config.yaml
n_head: 9
norm_eps: 1e-05
attn_scale: 0.125
optimizer: "muon_variant"
warmup_steps: 200
final_lr_fraction: 0.05
batch_tokens: [32768, 65536, 98304]
steps: 8861
MLP neurons of a small language model. Each row is named by its layer, matrix (gate and up: input weights) and neuron, and shows model dimensions 112-367. Each number is 128 + 32 x the weight over its row's rms, rounded and kept within 0 to 255. Numbers have three digits each. A neuron's up and down rows have the sign that makes its largest values positive.
After each neuron's rows, "fires after" lists the tokens most often just before its 100 highest values on Wikipedia text that the model never trained on.

L4.gate466:221069130116142081151096067159170153105091122124095103112121120116161147161092182109103121102194145069219121120116099216132154155190123125118134140144126093169137139112184145072147171113090123147168156115157156089123121134139158127217145136126129128088124099131139160143165164096130174156067122045161120106135127175123180152136122163137103133110086159116145146145143125098090170121085101121180121145164116091211112130142147077072142120159128143171101147110133135161125161116124091122071135155184104102094103176122175117135155199143058128113176122156110137125121131133129125148125152088108156120158195144119116157163173170125104113109104132169156166162098164165122156115145109052088100168118168083176135191143143092075140075125087114129156124202122099123176130118122087
L4.up466:126126122118095125066162119144106170095121154097098147118120146169129100134127102156127143117152146148163123134118112119127080163122123121082143132115094139137115189085169113121201167137099112135123158100099181121060053111158192089137102163066111133112113139124102237140146173164123172175116128129131151148145139077141156082118116153146138200136122094138180119129092088179051132102124157105143162118110068142100116144143196137037117097115120112166085105097156177100170140126048113109171138137237140095128086099126183089143092132049106151059163168154137088107165132111155107127186119146190135127134147113121146122148132103100102148093139129168086202096122101099127158087078143108137106168098187107081130144168151083131157102124112198097154121130151159168145139113117124
fires after: " |", " Chuck", " the", ".", ","

L4.gate136:183055116137133132155130119097110109122091125115138113161117123050154097118104191142139086134166134067118100117124133153041159099110079056102117134119114151132114090114136138154197099135111122100076136184124131117093106151126126138172072103111079129064178100147148144055127161142099154136143090126187169071140177102157182188125170118102140128150135117196112116166083113170125140113128125130143093076107118111105136207166138103132131081122101094114125194102086165121100079098134102153131143184101103127104172173190146114083146131170068090128111121130146138134125098173109156137142127106172147136124065163115107122128149132141096158130086122089185140126143159176132098135184159088140134139141110110117134122173151132127097163220127113102140107153167139098176112093075132
L4.up136:204045139084127118126111139097117162169069173145143067107082185151131090098097177119093053112111084167133107188176135134111128118153148156144138172131140146139165136222145097133138150095094127123111135146118144076155151162161142133129146173103078203109154098141112134156115218142111155130128177096141117107117115166124122108133175067155144133150095189142116111175153127155151081110119149107146098063201202122140155131122126111084166144149130137200133181071154096128165145187132098077150109073062127069084098124136079137125126146098123089106156113167153134106107104139167135135164086164067179149083111089158121126147171149126161154128115123140126112110046098135140112149111145127148129164174115094119161119102100085122132123115119168121118120130170181091175094140118115
fires after: " ", "."

L3.gate197:147097118152074119134110166129124134167118123089138159081080142129187081144202190141113045144128123135106120083140114128149170152098110144156132158084175092159139123098134142068127118124147131164102099124125112189142073107215103119107157104110072145146147094167205149107181144149144127145089090088136159202171154109160116085174113080143161111104092107086147119103136058117147145125147120111150146097118151164122147166142098137150154154155130083090157136134094177115062115064082100177144157071091165088178132180151152120113120103191014135064074159140127096105099084152139151126109146164077110138082090104142124134089128149163103107090139116164140173163161165166170141113182182119134122143150164154133077133115056111151139175134135106138087129120181133114114124117114088
L3.up197:153137107176083158093142109155069090151121164118100136148138140088114122089135162150123115157145152133176150116152126107092197165173126131101118116119115072158103212140130116079116180095130128123057152112135098096199138135094138088142130122149102186153175160113130136124061155127142101138185153096154205117129117081148129129148107110143143138181126150144201121063112076115113103082181132106105073108130124183154101098169131097166110141140167199157215109120143084128138161151038119134151123100086164102066137152159157133122154111058089136110095126102116094112126061156134129170166144173118084167127043158137149127107102099081128089112076150106194180165123099124133105099153218144150135166148142130087124110135142113079130115097166096123098112068078176114123102128141186
fires after: " ", "\n", " 1990", " 1970", " 1920"

L10.gate730:138192156105141120125073104098140065107120184155114111107148140130163086103109152090133099163086166141110124130155139130113110165151086150112130099200150109152138114046102133172093122125144145159140126113162075103167069173160121139109089157170107111124098130152132062149124121100142147104090162116112122135121174032152130202144154120170136154108106125079169164139084126125156110091157109156146191154027111169154130124154145160150135137183098103105153158148089171141103110109110087090131110110151166078158133099124073106200138163127114170113105150121115066150148088103099096119107128095164103161098192145102112131154122109174183100162137150128129085153074090144063116180074137214169145140104106129152078173089151150148125096170090145224137161090113160113139135172132135
L10.up730:135124094121229157171165107087120125114063190069139153137076131146150161174099127131102206125085180106154159129181130117124089125110115147115160145094202143081097111169100089193180156137114138198157128091116056177138150089113145149098124141069134177165092073173105068115101055111084085119181099181145062135133174133177145060153089087143163142105138155144152161128068208154141095130131080144155108155105116158184081156146121104156094152144120081052088137113148125148089095107147121118125082118129144122147091188138158124147150136116102091099123060151119128069123085149166117122125196129138096190171139110141118111105158160104136193098137073124144128101147159133099168070143118093113159106120146085122160117155216145122155111122139146134156074115085140121135101142098095
fires after: " |", "|", "-", ";", " of"

L6.gate622:136166092161090071107136118126157093127084113085159188142102113154153099145109113126151103106101097129186119075087132155115156073165096111175134143085137159112151117188109084175125100157199087064106111175153099124056100163098128112133045169179138080088121142116110104106121152121127100177129101162159068138072109113125195074135155125161142165128085127126112121146148084174090159081121166151060108117091149175113158078164114100164110132137160178100175154102122128074070121146111121140164145134136086100097155084068097154164128150168095121114097164142127099148170082136124122107103105137181115097135158150098071175140130128125152160101118071134117158155095113100121086172124150132106125202149135192106128118122168117110085146121090172115169092126130133110132051202076112
L6.up622:177112103121107100079079131089089138167150057173115138100127155103137073102167231176135176128126084182079130100188177115061130132161137156149117135105129165077117162192148106140113126084159124140106162131117105158113196099099152134069120146135125154150142098146147086176114145067127103169104138149193111147177182137145133104148086038110134165150109165103144122113145095151104120139107118144185162043189161088125099090109142132135178146091121147130155163149143120137140090136115106073115104122102158099078076196187126153100110171190149132077130142154120150110085155118086120103181141126109137100114067153169099149198062086134089100165122153143106135187107148178121169159138159140086080103082121146082171149189053138164110118108087120079107154129199133130157149130051074
fires after: " ", " |", ".", " 0"

L4.gate668:184139162116160156084105091145160160133155156123135084139103122143125095121130157183166101110123086152036126121084139109154088166184175135046141147165083139106116111095156083051165116127155130190076117153120143123115164155113096087105154121119039141119063104156055148122203071103092074129090132150139156125113090084104077137170125155143110120114169101111127167133134124137149111094173146073211168150070168120145158145135149163116056102120147089132171127105133131146088089122123110062150109107116127174133145164152156135124163160112114174177131121105129126116127129117085114084098147168079111117182089159153138140153157125080157136111171136159089119140124053095105139131161145163103196142097131151114170135135156131122125129132131127119096032177151158133124130140174193
L4.up668:133091172173090117073169158186081170102164124146122155117136105144097173135129186087083088113144116159139133096065150159162134158184113163130086163125141083105119137098135091144173165172124138116083112127173119172140159151171112114075100115123050123104166143105108099152141139133135130156133096084056123154127097101069167081127138098178091075099118111154150084140141127116178119221148119145108167112137132125160159078164160101134126112124167171136172103133123158160099089131089157158131129145095088181094160116076212104164144178162138162137103120112064093100149132114103111213118141128128112172144163119143132147109146121198138133100157182093095077123120164102112115156193119119167130091127139122130139157122108209133091134091140113064173094125119090081057164173167110
fires after: ",", ".", " of", " that"

L4.gate605:107116068155156137121137072074096128108123136112097081128098166139096176086088196032117154149182095143122091149091072102092139139076109200104057111101098157098136178130081096083153073152101111175086114155135145111136136159089124170117116130154169122071100141111173036148134127119121190165172144155175135119140118096153092140113084182124071182073136104130119171152136136105144178131151143118167151164153087137136129115177197170150100129110157073093081127105162126157136078114173083124120135166179097091133155137163120081122087168093063143116111120139115149128145152110170109095136141151129147135191137146166135091139167121165156186155115140148113189086099176166139137112077146103152134150115101070140126151173115066136141129129076113145096105115140111061075108167115131
L4.up605:128112105166153127123094122103066106098091131108119112134123197184118189137125177117131140104184137142153082141118119081076167160106102141078104112143123136108127141081081117148098075116122088145179120123157136106101115139075082144119117138166177152097102156155175141154100146130054164150161136168157132120145190097200098114107144178085066176139125091112166132124092093115108163092097163096175124137130099111101082096169152114151123168175104111153082107154137152182119140142136076187135140109144135038160121114173093076106074179075113176114135106170104143140096121094130179103107178121102180088192126056112152142084121120153118135194158163165112163097169135147137133169112141107109113119090123133142146128136147091147187161158118081105129101089183111047061056128138136
fires after: "-", " |", " as"

L6.gate165:147145123135164119113121190127122174069144155089123133140094149171146106103073138149164083190089123133116115117135150114144090165100068146126086148139146198096131166064114132169140166118127138076120145100058140119104151164151156150116113176158136048149066115137176120107127132129161140085157110112132114132103172133180116130124106156171157155097101131075072126146124112169119087143131166109123131183107122177090109100138098081144127086094098118049090081132128139163147170109142136161105142162166117162170103096112104126119116144086188063116101157176130152109066146136149120095133101105097140174097142157163071102155167169109128081153157117157124169076156105079112097110130140123163104133146154176112147149090179120131090134106118127127134124123107151137156111086143124
L6.up165:088107113109115151132143186103105142136160080118084093114136110140120082163063107162061136132156121138057154182090138107193126132055059179093118160096120149205156068143139140157164140094158171093134091068091151118131142154130105150135112135137155127144236133161150188146108146115163138133144098108175095109136174107104149118097135136179078177116156103106165178102102166155114111131145129090165128147091167155159135141117134137135173094130088138114133136112096156110158192157161119089133095130171133141140111190204109073088130089110162077117145174120119140106161185179087118133082084144090084107118180133105066153099121136173177117151128102173178164068134097100158103098150163114108117153104095124193137140152152128098121154127146120149161177102101105103114125127109153
fires after: " |", "|", "("

L5.gate236:156094139187164140129102113133190152122107123129105130147116147129066185160111131058102137133133144172156154102136167161185129136173133123119163150183155124068155155122125125108072159107136154149117035128113129110172133171153126127096135204103109131116109095082142162162127133081163171110111106141111147112133127134163075149150171128130136108135106156102191081164139143165116161138114150075123177164116101090169208142129194067136147146110148116117145156072107138212140098203100135145141146124128185155176189115099137103178129098102086168113163151087071089202118095146142144136171144125135178112149145138072192129133150120095103161130110123166128143104152142172155135181133035114099173142177086048155129155157130122078146050170150177107120126164110152067121128113134163
L5.up236:067119154139156108130205069090071175114160140146191152208078106111110176136155152109092193186199166155147088161132095095116118183141140140129087122145098121134116078054122108127136140071133131102156124155122092160055176085133065103080084127155141159160107104179120164092153099103102130128116137076112161131120169102089137032116104191085084114142114144176141100163083069095098154157124130144112196071097080161125103124163103087140084100115155144090098153157095151120138091152181134116173084118159173188118083086097170102172153132114172100156118124083131143119121115114140144150104136178149095169164177101119132113125115136152137093154153084168120105129102117139123145082116121078143138073119119115093104147185131058077139103065170136134136124030152118095110159131128132
fires after: " |", " of", ",", "-"

L3.gate683:163098129117079144135055146188084095165108160088145128197116148112174122072168150110073104141151147126113170083147157125121147115165079110101131127127168158128121058120126102079108079138103199143102053131126151121140160099118133133193094121130149170102108075141166165115170174144163090120147186135110178115127113156181129191155132086135117115136132140161120126104155125111148088099122148157139084124149151085115109139121090040132116123129158141087108139075142130104115100107127100154087148126147101181152126125091016104078082146120084104143120099125190101117134114139107094166084122161170184165139109125210176101101121120178152145137132118049122145145140102185165147160157165137115114169097126110115091083094132152182102101144066121115182107138079092131130071108079076
L3.up683:163108138141104109124172186049159157070053142144143109185109109075136111081129158091111141093150124106169130105125137101118058131130139167101171152170206098055147154150102109153084091099073134147105051132141113151156109134148118084168132131107159096123103126133148158170146137127124139155130167075107107140084101190103136166155098138124083112087079158137079109172145180071139144106161165188171099142169140122153112151063193106127109103111122172052103153136172125119172119132137098107125173107136084138098135093069165112076049131108114065135176147169126148064090076085063144206122101117121133127119134065134132143127085134147153167175155125138136140151126155204125106121171180145056121127162137115111130159187104105146149122067081147052092123138089103175103121101143107
fires after: ".", " re", " be", "\n"

L4.gate39:136109125117105208085190143118147128108158153125152152108175165205177140106117110111157140153169160122148135182125126110161068084109104127087109122130105116155140119184119116153124124080125143141228066096123103129127082162126099168072119126143062142118134151093111139106123088107132141142121062136151102110113123159231119133124119125124167127094123090150158123125102040087145135167127138148156158069163117125121091096122156169144137150161172115167102135020096152131140177155161135163079102105130148126137145143182136136154143142122085160143093121141115121160104089181184132118084104121119103173128089175092145134202184129140138132180137086136148108099155123165134156131098124098155128104136061155094110103169138074109131126150204104061167118106132130094136181139114084
L4.up39:120134110162084187122188119137140190140083111162099135199135118104134146153101160185113203094138109087084125130141109093104120133122121155074150165119123106137184135152159108143134169061132104113172109139104155119143115183124072123109111135147101113177171158153203136138113027106108107137078086104130110074108111123122080105080137203067085101151164147098105150088156136122102145114083156120081127105135143165142102128137167109199133108165107094040129127129177099155163120148149064092104176105138133103171111132091177094164126115180066115120103126147133156141186135112169139163171133160117191119125182188167161134051099143149120119118142120137137164074104066129113163150120102137134073135112151150108126180117115081111136124152142158142210086103123124127146115113214138
fires after: " |", "|", " Grand", "\n", ",", "°1"

L7.gate202:098124157084154142190117075118121084184110126139200073126096132132140110133104119144166128156094190128119106152142169094164114112126112102110187150074117161146093080159080157096151086111152134092140134103144131167123139137129066163133099168087102117166153142129155153097120186152177082147130148115089114093093136157133144118108160139124137151133180160169151185149121112124153133142163154159125154149149203113136122129202165083108101117116147132083120158140029123209157139085138119134126195160103108142102152163133217169137144182205098089170158101185150131171087108123138117129158158174087128107114141145112139148131137093151127112156145125110143102172087121131124131169151141129189103138171132097093103141126115122114155161152121197152099154126145125125176112118135167
L7.up202:142069077172086135158104143112109138156150147144154071132084116098124130118100087157147009159120132115133094103183142114080141136125128105122082084088117109144151142092101182079119139107145158150160154111157146126144185141133125105179116121044119115165157084154168145127096174077123158131138153172119159103128173169107161134127197151140094090106131127147166130173188123085126115081125136124102171162113193079120198200120174058111146151140096128091151182113130133129100079131145079102087157172148133141150171131171130143068150119169110138119091124156148125152092083121133136167137156174134131129089091091098156133141110144130103086130063147141130132202103083148125067086155148121138107170148164129167122127131084151140119123154140156145176134148109104140163152121155139
fires after: ".", " David", " George", " William"